config.yaml
d_model: 160
n_head: 5
activation: "swiglu"
norm_place: "pre"
tie_embeddings: false
init_std_up: 0.0329
lr_mult_qkv: 0.5
lr_head: 0.0051
schedule: "wsd"
seq_len: 1024
train_tokens: 325600000
MLP neurons of a small language model. Each row is named by its layer, matrix (gate and up: input weights; down: output weights) and neuron, and shows model dimensions 0-159. Each number is 500 + 50 x the weight over its row's rms, rounded and kept within 0 to 999. Numbers have three digits each. A neuron's up and down rows have the sign that makes its largest values positive.
A block is one neuron, or neurons of one layer that tend to fire together. After each block is what it responds to, as a language model described it from the Wikipedia text at the highest values.

L13.gate52:510497528529521446449517502502520437401507602436553527532552583509566446463571548476461579511435526505414459580563558492481552535518435558526489491472475580477600531430432567468463465554522422441518513554448521541465509448527616554532456455434470459463598548466560533366497390470462554535587578513503547607536477501463474484514560523508541552478564394423565453476492503526472484506538542527553395536425494461456534493489519540415544463571525520546488515492514500438480547544420486
L13.up52:550496486471579477412490573524579546506532533396587415466572443419459507476512558462446430478446506486467496479513387549557543581566515590486558562450474529534502499517536520509462487482429538511482531473478461463507546523459478604442491472537521457455446582589542481468589499598554495572471534504540415557413514602459512428503480467507564508320507428502503570532493492593503491502497518492473528500473585446485513516606480421473410500470471484502521445591513504478464539561434510
L13.down52:446465441496522570560419475493517536476505517481574470502517462477476503452528443490466521402488543560534454562475553539506632536600487585552518557524443513562486553460407436484601505585451529524510491456476584484414489475416454494537493479437555508525539510573593515515501567501536485476458406512581491460469559482482439433567446535444444426534492401497522502513453549492483418471589422564427341548447555498524495484432554575470503435472505478520469486397429491525542488565469540
L13.gate59:526507534527601508501442496513540500438481487470507469487511558462581459504517495557508544524462424503574442590488531564493485505459503518465474474529467542501632533453473516556606472493473498412476611402521557558594456440461339561534514460573442576478466519484426476571436511521494501536507453564480377559450414520513498538548521567499440510501475560514521556449453554464422527523442515542486565537468494495472484505437426409425531546607593501443557565462523495474516472385506531
L13.up59:529440483516437437443479516476462554531557534461520474460510541461433445529631534514466599446497551537486482452519457424526519481483561477455436502515566538563483543549429523493578401411469447504442570533414550502447471440438531503496511450442480510472622477545412444466507468541489457556538453584523493465392531508622448569534433508533624525397508518500528548442517498481492514579406492456533434452515549565478606570457483554471498549539503481474427536508527489469384504538550500
L13.down59:525544443556500491466521606394523477503431478495486486476470521404527493585600473497489518599484505387487472502608506541500524442361519472434573519563508480490525514485513528468547543583403517554537517552527523503438510574358488496579514522492474529553412530476530467452399543555495499522461584520473525585433566458457477546460475546504499470462475517479495495537455515532520437438479575454525505399435515441549411501514508472438474537591433614428571450548515459507551515458487430
L13.gate190:508581509442567507504522480483539456570546543539510545344567557472474595494555475590516452585446495491466565463520485459579482533618471581555495523506419493414493507525502433594473575529457549481431475512481617558500471485553463599532545483513489606454530544542480451556557410511495412523477489522429481467497511544435546484492495512393467543581515511456582531519499506373514553507496478491491456481512439529478483487516519472435579491526508521443535594553431590508466544440420558
L13.up190:495546544499521489471489506498542585476599477487563475554551482532510415525491584488429484494481590493490409551517505536522453423548512493523455542499481478414547504500440470435436453517487546526466475394444481460592503494485462556507518491492450446477522521392484465485447562498429502372505418556497502514481463452457512568522482600539408440411525467491489477415431532514534479593536500435522500471495503405636528542384460445469503550524484452552393575513396563582545569538498584
L13.down190:461485581519515484585462360535503549522504434547439524500493568468549517487445512489588509591485530482468474464485421416539553443529482520540495529485493445466496507553555428460491549478493606495473571511474487500395426489587519552436500518588587550633470483505478503463497475441442529542482502439440485493533498393530502545529551500452480592471446457376622471492518566554545451461521559486510521449459521551487484463494526505533549438427437568447516468433442636541397469503561509
L13.gate367:495528436461622471454472430500560583524537468553469531396521525530456485501460538522548522579494431557593560474500445527584573482522499455457523485465531470525552474475377579471581577520465531493441544528467496494457442466533537533505475458538507543474535561584436471510528430508533460429513510518488378586532475517385426539548502506483479513539566466528602486438478589481452461515490438628451482578468500597427521537469440556558452526507550582525524474540498520476391610526489503
L13.up367:492478497524586586500502469597493486503538455544497594399601618466440540473503507524487533484547544616523560496520495557399542598510557546491424464447592485407503484422502489504530501533542530406532452558508508553574569468531562570526450512523514533518483502507501499482469413574507492537521580479495491436577577498550619519477540457459455515433504356466483494449482433517532488541521440491535476411512494577513495506440494535499446534530583461471451593512537523544545472384435446
L13.down367:541421451561559495570596530490485491576502593527422484500428511455463483567527533574505498551588541471509435536404505520539460460671547634478526565551578509464510466549500473610548518523526498511499537547488568518475512438488489551469492527481446487520520434445466553454509488527457536437386508468455496459437446501505472527403373564520492443496576472515577451434560496610534517531474580523454500489502499403461441488457515577500497445437494514500459492478480577469568460412528456
Responds to: Middle word-piece fragments inside split multi-token words, strongest on "et" in comp-et-ition, also Or-d-er, R-es-earch, re-in-forced.

L5.gate310:479444538551631488598401533475473517543484531500420489571511419498520445521365499440525457471402462443437465568490509540455488514455530447503502505516528611526495440516492465472434433427479478431559415484523460509516497527470530498484480606500491451508480456426465521448496420467519457461665458484488508494514499487500533498541514571521384439466478506492568550567574545444522481542493499581506552559461460549461488513552530411520532465525573546458335571518545538588500544535504538
L5.up310:445471453539442506406486504452544460537513470417361570548552499473524491447514464446482523496515579550466518421445436568566452539480527471477428511513371565511453583587583518474517416517504463500533505546521507453404494438511517521447519467458485522404520514552477565546448456507531498431436421446472561453503581463597496507504532494493440548416509584502583539572453509466541522488574498422448538543426498513559535576368509399524481461526529449490426557586491525501528542507505432
L5.down310:521364574575448544427486490471528471430343525568431525422439404438517501551539498552480506440534543547561483488455515462510500423453536484567508523581455568513604506507453506472558506555480475506513396458645513551511527450591440479558470524501534501550492590446511642509548526445520400492546543552435507514430512465508453478480563552471502497470450502462541456485523466502450545526519470488532557477480547535474455525536493639536560554459494490521498521479435450575502493404535512
Responds to: The token " he", either as the pronoun opening a clause ("In 2017 he scored") or as the first piece of held, heated, heavy; also "ear", "to", "had".

L14.gate48:546536498453509444577496523535546469494512516582554569488513468478503513427509580405528461434474463495502509478505496477524493586539470457460497427532476488467484473518458489481522491638543483535523436528564427490483546464515556441416432521459539539476559567473563527453540373577487447576528423475453496557486520383509480525481657616578503465522487563447532585428393483537482435549471466515527429507490433456587519486488561582490538484498608455469533522504421434509599515557556491
L14.up48:484610524523554424426469530477581492453457411550404576504445490448462456453600455457454516515445485448478448481493496406452469566485478440547455402502493413490505531443523463515546555530479408485495479506522491465531473544525550522508490507482433507524527492542447482463535382563562453536486482488523521429549425489554471460496540515510535418457533613522486506487554416522492545496442550539442654544521463507516436371496547455497501653476495511476500520514632526465570592494549475
L14.down48:494554437390469512489491487397498481623456529438444421594485510535517540468471566550461486469530546447434482503472465485460499488573550449483599536551489545544491431451519489494450483411530647525559489394513604612512478476457485507556523499497519452537555524478517522531568548463445529501501487465587583464501513489576542554544592537489570563450541559439473452472599509519544442409454588475523535500443495482502455472480474425550456525550400458569454545501469503482543538424401480
L14.gate245:525444546544464480546465561504556521409444530420428528555526593528514489507506478448520523467536433597529498546555512523474485529514424396525530441475459487519540468630470495573471573482403530497429514512539483553525524545468557449443540581541397482481482493542436422516575520568462566567478486478455533564430534513470409475497562571510514500524491452543532511555461497508518495445455598454517513634554435429568565499490506606535573572617473478541497563443439519493489485562593555
L14.up245:559474452458581492509469482530504537445503541519582533552447450478432546547527513510557552465597460532527518506543454435497472569435493504400537451473500408479506444552504485463498512457476640446482464497565471476557461587484588463576532514449542565448512526418422556526431504443538503579488471503459493503526586447480444459518528651527509483473520556594541422570486499455490529447476497571615458620486616490475510471524633539422536448575498513512506510493567500517477567495471553
L14.down245:508536488581456465518538537536533521376457579444429572520600551570511469487492521506439529416530555498404591549542435464551526490539431503462555563515484576475487443574406515689470429602473532491568406455468507540575496499506553568592550463470481477529508585528518495582535450494450518566435465465532488455479491587448471461502536484532526454469475524498530464555502565471529585502505509537489478498561524474549595533559565516548570580483428500555478529487469542484555557477564474
L14.gate266:462425458525425529570534603421575407492538534543478420499576480544518451476443429489614487454419485403564494553463530492444523615524509459565551421545479485523558475522422503486499602631536589506446555512511407595484477533540479543412439522432562530531525447560572538571519459553466437581557510518605525535525579525477432444474501504524481533420544528470443542529490434463498440496507557455515448502465470477548496526494528522491546591534522514489480500505484539482594455536525528
L14.up266:565528470498541535427452497522471494489512445571502563517492403533524475456559507577503536524529456416461443548593440466564459539522435508531558448595509472606500477661552466553501500524554474513518532530493490522448557481437512567485462596478526527459442589515415535472448437520462496481586519475545528549525550466551503580531428552449509488447557579485482539469464477455532487522529577468505550497396456398486343513529495377469505564503533521545561539543540466425530537442486603
L14.down266:511543545489482459479465477510425506374520431513534476509484442523435468518441583408500473545550525581445601425479536536479528472476513465473411555505422540525357471501444411519467481564521586551441554450512495472496468448523475489546536491519496540429588451529563494519470487517503548506492500612515488537522514487492539502545528517514567549560525472465519417427465521465456479398510631547516596438538484548514518506460437532508547504548260499531504489498492543540470532506509596
L14.gate359:564443501507504585569523543469520432489503631548463542505444443501473528543504505494453525506562519544366575455540537500461498476459501502484429409507412417505605481521492530464470599520481420383515458459575532461413481499508533458553419538457509509477505522455463506528599467496524507500487492449432541489480435562556474482506506518480467510461597520620410435425472537476477510485501584473514552557524561507537406447610554506536443529567477433488528389559427486582526466553573470
L14.up359:446398544544471591517458494423517533543417452536461517536588482570479467530465505474469489502424509494514445634469497612430540586487475434536495529556590523444501482635371503517536494590424491417519509534521463506442463443391518463514374569458475526503483493460442481461510545516471486512491497527530440544527492470506470499370549554507448456438505534507476421591477479438475561532456524412454492499426530532539512460600543521444514500482425541437540461506443597513542477501509481
L14.down359:503580447433520463404462543527533459413493586574467555561523474597562534501542369538587522491467507557593457491542471436471541456509518463516568487577515604538503498478549454618447491597501481518595471509481530412500411454497511607565492454544469464469525530589592473444498448437562556504547464520567486416422529569458517547477511486508498534535431502541560498481536541548519489485498415518413485441455424450502456487486498513543427434463486478527466537492563455475537482383500440
Responds to: Final subword pieces that complete a common noun split across tokens, e.g. minist-ry, commun-ity, tutel-age, govern-ment, often before "of".

L14.gate234:418556436594591485554489559464562566452523478522555531510539429599504408501426505510572585495470452506460519528474486497484451502478510524491494422540522516555516507564455555472524617539492478582474478551540418568494467505500516563523557486483549489474538479441472604537514329512526496563462479602477453577489535379364494429533522522537504454467477540456495554478422498494398496579517497585509532503496530478513445453436478483426508545549586553438556490450450496512600455530534496
L14.up234:538437510432443493522489364568478475532533499488548476539504529551498551587462487571533542481529493514525548569515426465595549437473495497446500511446534510424404402550532475483444483450566579485450612550503489558546488562547511442475501513477563549584496394526488433511491586461457494430495514468471447577421513471393496474495515428462477569500476387488575540468396475496513585508562555564488536426521537443520570417596499525446499425605458561485488457525506557433508506469466514
L14.down234:532421498549433558513503493529464490503584517517501483383485422437472492513551510518494504532504444498516489523584497487416475495459510510459473493483450438434511548406459441489453518497509341443468452536550432406467508527457605492343489539494487534542430532523429567530455424542528488505485534472374459536458460580436385539500415473466420528478492457490480484525376552441494468529556494484516446467490508490476494506489537460573573467565430469461489501518562430468404530634520463
L14.gate354:471395488545499506601540407569529529552483551544488500545513434512488451593401524468535467438532470511474583476510522443440473500426449473457442507386566533476450451496474457487502594558463547478485474611543433505529505485530530576514494520508491532562532381514365461452496496486502465541441497491417468590387496442467525499484448532508444554461514455382504503548455437493437432448533575445488489486515422551544542565384486601487450482517543481509540440579510540489441559506452549
L14.up354:496496505579579526542453424512477571471547486500539562467577481625458444515487578492517422454589570516500527537535603606525533450465535451452538519511508525491471547485423467466523545455473443397446572562528464510500458503531500462548554547417536544529500437376554499522499443527633497493429512528416468553499524468407469481534511495530497446448476470459576469545353518550511507592591490530506450553545467529596529483547524573506461401470579481492562426529495508473484541487574479
L14.down354:453474444557461573532542512528399564503507488462489463527467494407516427533481488446513499541509408587518548479541563485490522616398489548390452466455467463516477501486498475534489530504483429536469433554490453542459589442486556470355609555494508564565521508546450457584515538499531506471546425465439420541510553435469499399485533507520501459547476569454394556505512524401506446508461678506507440547426496572532532581498474499523550457501452453469458508493500517518444561580470525
L14.gate408:494499423542600521497484482574489461610531490503501544449497462567517528452478493533446515461513490559554573515447504534500507436535473571430538497552480462504370486568431551524532538478463541535451513533485492542429513509437563560522438428414490464506551479481500568473609401439596536501497453526504425509468488422455470421553514532570528615481479504534546485408449549537451400562562512513454599460442506501538467535444526592547525494485566615456487513457586557595528579441564476
L14.up408:530431523606520471464481517561497533456572448518534521468529542514639380506496454467482508510510496548523491495489459470475521509529537499465452436544489540428416522531572457606484516521609596448437512525524456583506563488457493599400550547469553505495505468504515544461582444505493501430591548496541459428574518467457452469526503577429493556517517371430451494511468442448433514457460552459515542472486564561522532508504451552501438494545460547361460534470509462435399421529388482
L14.down408:527429520424456489495508462414509526499564583480501516446499589460457556466606450505464491474481468529545502478545595442515507467518435560524586490450579463512544560370492407442534556531523437516455478513478507516409562585544450388406509474472528556507489547528493405432478553456621493497443475541420463564476508482515499509514518488524524499572493449496542512454503579393541505514628628488482454466483519514524486531513613456526528448545541451466502548528487536570485526516489359
L14.gate418:475479474506510494572527443605409512451572563531521504437457484493429418600471536448461489459393560567543532536572594434511487545503492490454390374506584540463519586446505564461524613571494431485503461514502545447462542474472507537458459485480412493507429553503494406504466461433472530514526413544365464543502550510429472493505480519505413438573391508570520572502475469446481569557471414533492527567486485469518531545440585570471514534448526531454533489497547549491489523543523487
L14.up418:394477570511604539536583475504470546519484510471562442514438491505463442394496477508574534416456511570514423531540518500507518525494494442387569502457410432474489558520435528530522554526538531507519455582478545529490479480492632496507440509477488512563506536494517498541527475464442534392450446578391478633581539438459410520501504521420451468510554516508488501455460548416440575455510476448530546489515518511567518503480538556472443617532524478456521447547484637584584520528567499
L14.down418:528567468500466481434433453432623555510466461525507524499506553442451482555444554492546516531556513581562534508405454502403524533483531403540498589567526510519458351554552484533450418486510496399568513561526510598510540467506428519546561506517501524436508436503507548531474529531572486488542517416581538396428463490552593519471399476483490532527574455461524510451526576547543440537497543558419524457528490505426509540550467500505479551423429505450487433573512450557502403451438567
Responds to: Final piece of a year, ordinal or adjective that modifies a following noun, as in 2018–19 ICC, thir-d test, life-long friendship.

L13.gate139:527519467506504509450481534529644539623503410483475446602559434524543553499615545429523471550582524463493377498471533474515439499584504473490452552501533480561472540503500595529501542578460441457448507527500450472411512554442500518447537521585525543528604495382501450438581378485456489525473411543508491490526462538464479485564501440504487444487453554458547428498516484502490526545498504493546557575471440449555543526440497484501517632470617569538531490509529486564504475599525502
L13.up139:460487529456459508493420394467445479424436457517537480514426514446531449523569600509454611497518531447547560559550423548556412567492530471628495486534614485479515453453524463491487504504396500552552561501501586494561537467490460560509527398560521567526572426461439472498481446479476536415487505561614557479564457564395511485521478475491481521526567424483464473510466530509450463539497505561501693454538472488469481446507531450552489570552482494562515511483494478516499523563486410
L13.down139:526486480471443508538470422479475454495511546459426509533506596493527547571556459558551486499519437529518522586493442412480433575416575515583532427547536474492462446509472533565506559491523545522567480418451458507566550447468592516510524466486521555490545461490507603493427564456582444442414498450472484516572511530531528545527489469478517548440601445497452526483497537530466451430404617484562524399633527564531513538561505478480575497449455420463468465488536454507612461436384543
L13.gate199:442572439437476417507489461546511506513445518585452445590535435463488518486554512471561481576567445501478436436430569542491548461546499540550538549506548456574407490561478522486592515549532519522528505459556488458502516532488428514543422550532422500449617582532444523455411462453507535544500520608572477503499489600561482431589547613466459435466473528478446529549504431388466576510535496449561571538486480540446559576503587479399530550498533541518488476509526524557582537567532492
L13.up199:459487592447509416622416528589396480546584455442466425545516546497519479478477580483586533456498488468542520503422587457509531562512389571529484525536551543449589413468419504471507501521399641484378492515472484443479454496512494517480453510466481528495499503548464512550507500469495569438527553458572491424551468509496449461366538515514471518495486389537428457511424457465498472578488486555469550518514427470444499492564576485508495521517388565556497430542503488487522439541497537
L13.down199:407419472442460471557461511560533466574476511552558503550520477521531472437502514410529549532577543431554507472423483406500486557636640545516544510486480469541423446495486573412442496554519499514573479395470508435528489557573488512583504492437538438524455453451487602466489476395509497492539450457502563437514528559607431466490509488502490556509438490504489526542558424506362450489519535538521526535555525417504529503566468472496439508458568449617522488562422529531571528491494496
L13.gate292:463531529398458444543528452376433445491567473518553503408420555418447531555544523465552483547457510444515512473571400495466571468507547501539592512472568506496568432540464531522521490477468442497497441430447581640518477453489491478550556554601442510530485549511466512463513509463486568481530494497431511473547440463444541469532450430455612480644536465442509482507516555501420464527407554434512479529452497467407526371536575583467541521545510492453528461550522542521569486491479474
L13.up292:506512502506414453504458504592533492476483452493464380524458518458520563512456466542488612468469527442397448508493478527476468408457438528477442467514552594608374489547490465421541539485552398443429429529549447523499478545387507436481471553431512517489544488537518507489504484510463468502521426501483590506475556546536459439469451481533454446509553461543522573442453557451491492471482623407472522577574444432488530555407542607562487577581481556524462501486506522508468451609502481
L13.down292:486409412491512566529627481523475468508517488492442459448539405385489474511533466448471555463487509480517579493432525425388530483563487424572481399429537614482539486403385517428530431490496533497555477436530481451442510525519554508469531401438533456525556424562494584539447442481568445547527512592489535564515544549532446563492463505442572506445570467494446529561501484529462470483511563474503543552485475514444530578445469467509539415435509598520512531487392575491518494521529510
L13.gate369:488522446571549465472442517578456546533495498458489485484453436521512527485540483513530458548552434465419434471524530450505507496601545443501517544481507562469498523462512495463592573521404533469390575587486584487480465495452595425401493592522461536483473509568479443572509370534501413514509513466559566493464508524550503503475485391470417441505526540567612483579555475452488527462469539512533590573458454527509543545548450545615425556633563445531556515477482531539502488452500561
L13.up369:461494550421496441576461485519533439549518487495530541506450619508540530547485502534479518462545480528492472562492538566555529496517415582574465578507532452474556428479511492408465554584583586517479550479468507551525510517508468594479511556529444534505562521482529535519424558480435565530382490500574568465467459430466373544433498515485404436523554541521513524604551426471604516497458521525489419476452452549552433637549460592511492435483524583500524509492459521441545493594575497
L13.down369:520482453559483520571531538471538642523467497419420544548465450476592510586432452398592487578487473427544600534432475542482523515564515613434528536473540516524438482510537463486461468548487570507551496538427548463509571498457578522455496573530483506448425525477533589463475538458524478456489531527589542497511522518553536479561494547555560425512540572414426556483531491570523422383479498451542522410423517556501537478507474531399533521467610552532528488511554470512469524407448536
Responds to: Mostly the subject pronoun he after a comma, which or when in biographies, and sometimes word-initial he as in height or helping; also middle pieces of split words such as al-way-s, p-ur-pose, cont-ain-s.

L14.gate125:472507566534547396490505536475581502504498520543495526498520467579460510457538449413523437558495486488538408492530535425574468527460463496467487535479419565485493499436486484454481475504444410500386528623542476535579475481482512435449549554574491556525562488491463472511577571421542500514462374436449520513448508585461464476507515573433508500494594529532501444480518455459485469531534540558515355568581540453495500572507481621457451520578458541547444507478567563496587620545579514
L14.up125:632447563509463462545557488500491466482379487484491553474464523523562604578580541434458579568492550590586464454562448446446540554498438523535486470490447537493606468441503499443516420408521532446456456511588437546582486506501436472561440622563417536484450488495523474475531457536515493440573499384481565535505507560504473488524489535502624543491483508439531490466564434503551498503387454587518570500501491474546584503562524518525503553473495465472411534508518474527549478428481472
L14.down125:470512481434447489588519482487559509608534530475441526470523486494441492449545522467493526492572519506462530535461436451496455488394446511518527427527530446553456412569510488440552377525556531506461539499492519579448615500554417556514490522542460526555582503549545400387524490550432517518449504394603528563535521616507518424531429541491509462479555569552485527566529531469496522525487593499576441460451479404545484549492464504445560527434396492529504545484477552424620487471489441
L14.gate219:555463578493523493521489514432476491531493605427531472582533557445468529519459511447519448603523514445489540475502614422585569674551460475506438511591608566526489418556558528512545470461485568474484472469468581551546488523485484520555464500453532540531468468505476454489427539512496426518509467532398450486560483524500493444427499585504466535549409464532420484521540611511430547580400500421574465523460507445446507527512500451513528535494502606484579532511529585551543499488533573
L14.up219:542423573519475591576480437460479405394580464603571491479531391504537499416479451545416621495532504518563462552572575463528485517464473561520522510470564523551467501470562466553475596523489514539480457489485516504502507494535520500495436505583475536443524531559439484497543531493604586453543516410498505461500529509521578396460444468451486511509520455497548490444493501493525558531535560523440557518448539446486512566536449431590457411527420540512453473418502556561586383506581426
L14.down219:453433422439498480508571471575549450514559437498487464522643412471496501607564470474564556486511517546527441513583486474485494550496447463460421462520570502470432537579502510391450406417493490499508498484448515529494540501503569491525503558487465576471501547518518577447469534543489506385524497494404481444582469476486534570517510488479587477548468570481477459499389575558565567464492392542470494515484523542542507567536457546493498561583633487504438436438562546402432464458519505
L14.gate363:550429486505467355460541592473523567530479451431550403517466481556529514454504515496487479492544551449435535398472495517496543469510466491504423562542465585539492427453558553474568492548537528486576435522503494554592483526601477525439476468497456480421520442440564504377599490533410487543558495481470423562452420526512532438486533445344419477579499482473450484464610510544513515549509436535490499554491493508487504519457541495512475539554428532473486525618484584437543552444550499
L14.up363:503460421487569436556502469444462562421568499467492529622479452579486447473497514473481543477473545535386473571440542472503601501509481384470485428501536507576489434606481511439632514569507484553533441534473425480547504510441415450475415417568505449441565496507563537533476491519466509435551437474484377466456549456487470472540519501553439528448545505520525473516528430489571452597525550518486532504523490446550456477538487553400467545471467555440538432549597488456570521422461477
L14.down363:461494489448517472501516508500486511459429543477541433492472521594564473507579427541505522489526475443514434441445525444464529470625566559473511479505600449476500468459624488428565531405523499483587485380480515548492507557579523550464469561381385363435431483554508537491511458478525562598511507481449531573549436505489434481494557508536455474527452532520469493469516359496526558548502589490456439522512526506494465482502487459464454548486577543534445527562469545571551595565494571
L14.gate384:370462472538549472518451435441520548468561507465504446550524437510438486450549488414516577581477447493554418471512580447454506513525479514520502499543507494524425478473411458448595508415560493474510463550515491466567473519437386455543476541413470556515458515406486530451445458554541417529492425485596556440500540539497505507566518551500387445533495425409468502484414423496463480475413546548540568552466475550496400593446504502500529622507564549560529536563535493487450535434541509
L14.up384:456520457459502485556547434503532514422462479571538377513433493473520424546496532497444515452512557528507473436517476521548576505496435491485526484534540467405503505494545468502516591456586512554447445506559490456478434566577490550509478453533459512558539527489576492440510460500403650510511455460421460492621408501479486469503546441521556467554399489488546504530583465431571450573464446502602506579584564641427518438448476453527515504507522599537410507485548473477557536449478475
L14.down384:460450549449658424489483403425473514443499542535544454426448533442419541424484494502474440565512482545616575456476395424466517519543581472572497558502465493594421565527497516487447466499525533421575489569562510507537526498423419505387534455503557520492544441538503452540527452512513448482493519520530492532478486435485455502471427479501393443503477464414472572473565471507498601503473551486488440547414389485456496458575522528433531440572498462570460534508509468477521509480411541
Responds to: Subject pronouns opening a clause before its verb, mostly relative who after a plural noun (those who, soldiers who) and he/they, plus he/they word pieces (held, heir, hectares).

L5.gate39:466481534569457506448492516518474578574437560604492458547543464509547496487472437564481457441487476497513462519490465444539470542532438456512521627503432504558402503542461440467584522485490439468429549522436465453520457557431465403451523611472515514575424472420479450483588457560367450550532610474593495417584534580489485423509590491484391449436503534451490469456430495490536482566484489532515436469576514495533441464510517518448547557478535520434591517526468547548475433516490485
L5.up39:449529478557492554448543528536502636505543482488506519534513522590584520589467533421459471541504539424444490423507424466460509520481503487576533472474414582565448526524512550467410489547448458529531428519573459538467501580430465362522554504461533558476581423517491516480609430556431409528473457526448501498517494450505482462471498435538408444537552395531459529496492499387515454527476478504493553462519560490543548441469561471426424422555485487430477524474620468401457493465470477
L5.down39:551478528591559468467490395492417555521509644522541525546362565513485496537524403516439431518454554452414514539501497465548445487408455545519469521507492416412541487513482477416520501483453497451494514490442482520461460481430534512478501547469524456346565454510539586493498514476425531483436477518504489484577488474549497417495455540439559464564503399506524610616481488560519474488455475550562432513559512457520521513528458519493468457489510570475604555549460556537570525372481482
Responds to: Month names in dates (June, September, December), especially before a day or year, plus the word-piece "ast" in least, last, Southeast, coast.

L5.gate332:571582508448453522470521606572502538482501449546497460484459557461497540506485551386545471593573473563429462369515507560553511469543487572488450558479548552483512500447562580495546522509469456528573480516524555607526519499410493584472481484490468516406463520548512525490447526511466498504474522532533469536504443436502504463477516677419538543506395595571459500487476552476456480477442487475514573444525589483460406547520430505593496474493578587574408452520492488520541606497512500
L5.up332:546502517526470527412469448458458603487484516452547560504541535471496561533566548511483478510482376418535533477491540424500448495486538513587530506531550547524453527479488484543464546542431442574482530486481580499497619370465487440477493626485477485523574506563532512486534406508522389561464654517456518514465449411564519613512452546466513516529423457481528477431445429550504476464489536545489428481511528487564529567416497512514458458547513551605526475502465446645560479466516488
L5.down332:514456532509434523372524506513501431488442505528474433484584511521582573521484502472469482471511536484564452430430474474627494625451454553560470387483491578488469498493363494553452536375484589488468523411508505559494517546485577494557527559531466476474501494534522571534542463591493502448473429557484520469465515535466533489533527496447531526600546568561589608423497402502584487422547495594466485535464502573495486480531451514526470489435477539516480519476493589519532492511508626
Responds to: Final word pieces that complete a word split into fragments, such as ge in Colle-ge, ser-ge-ant and mer-ge, ter in minis-ter and quar-ter, ame in g-ame, ice in off-ice.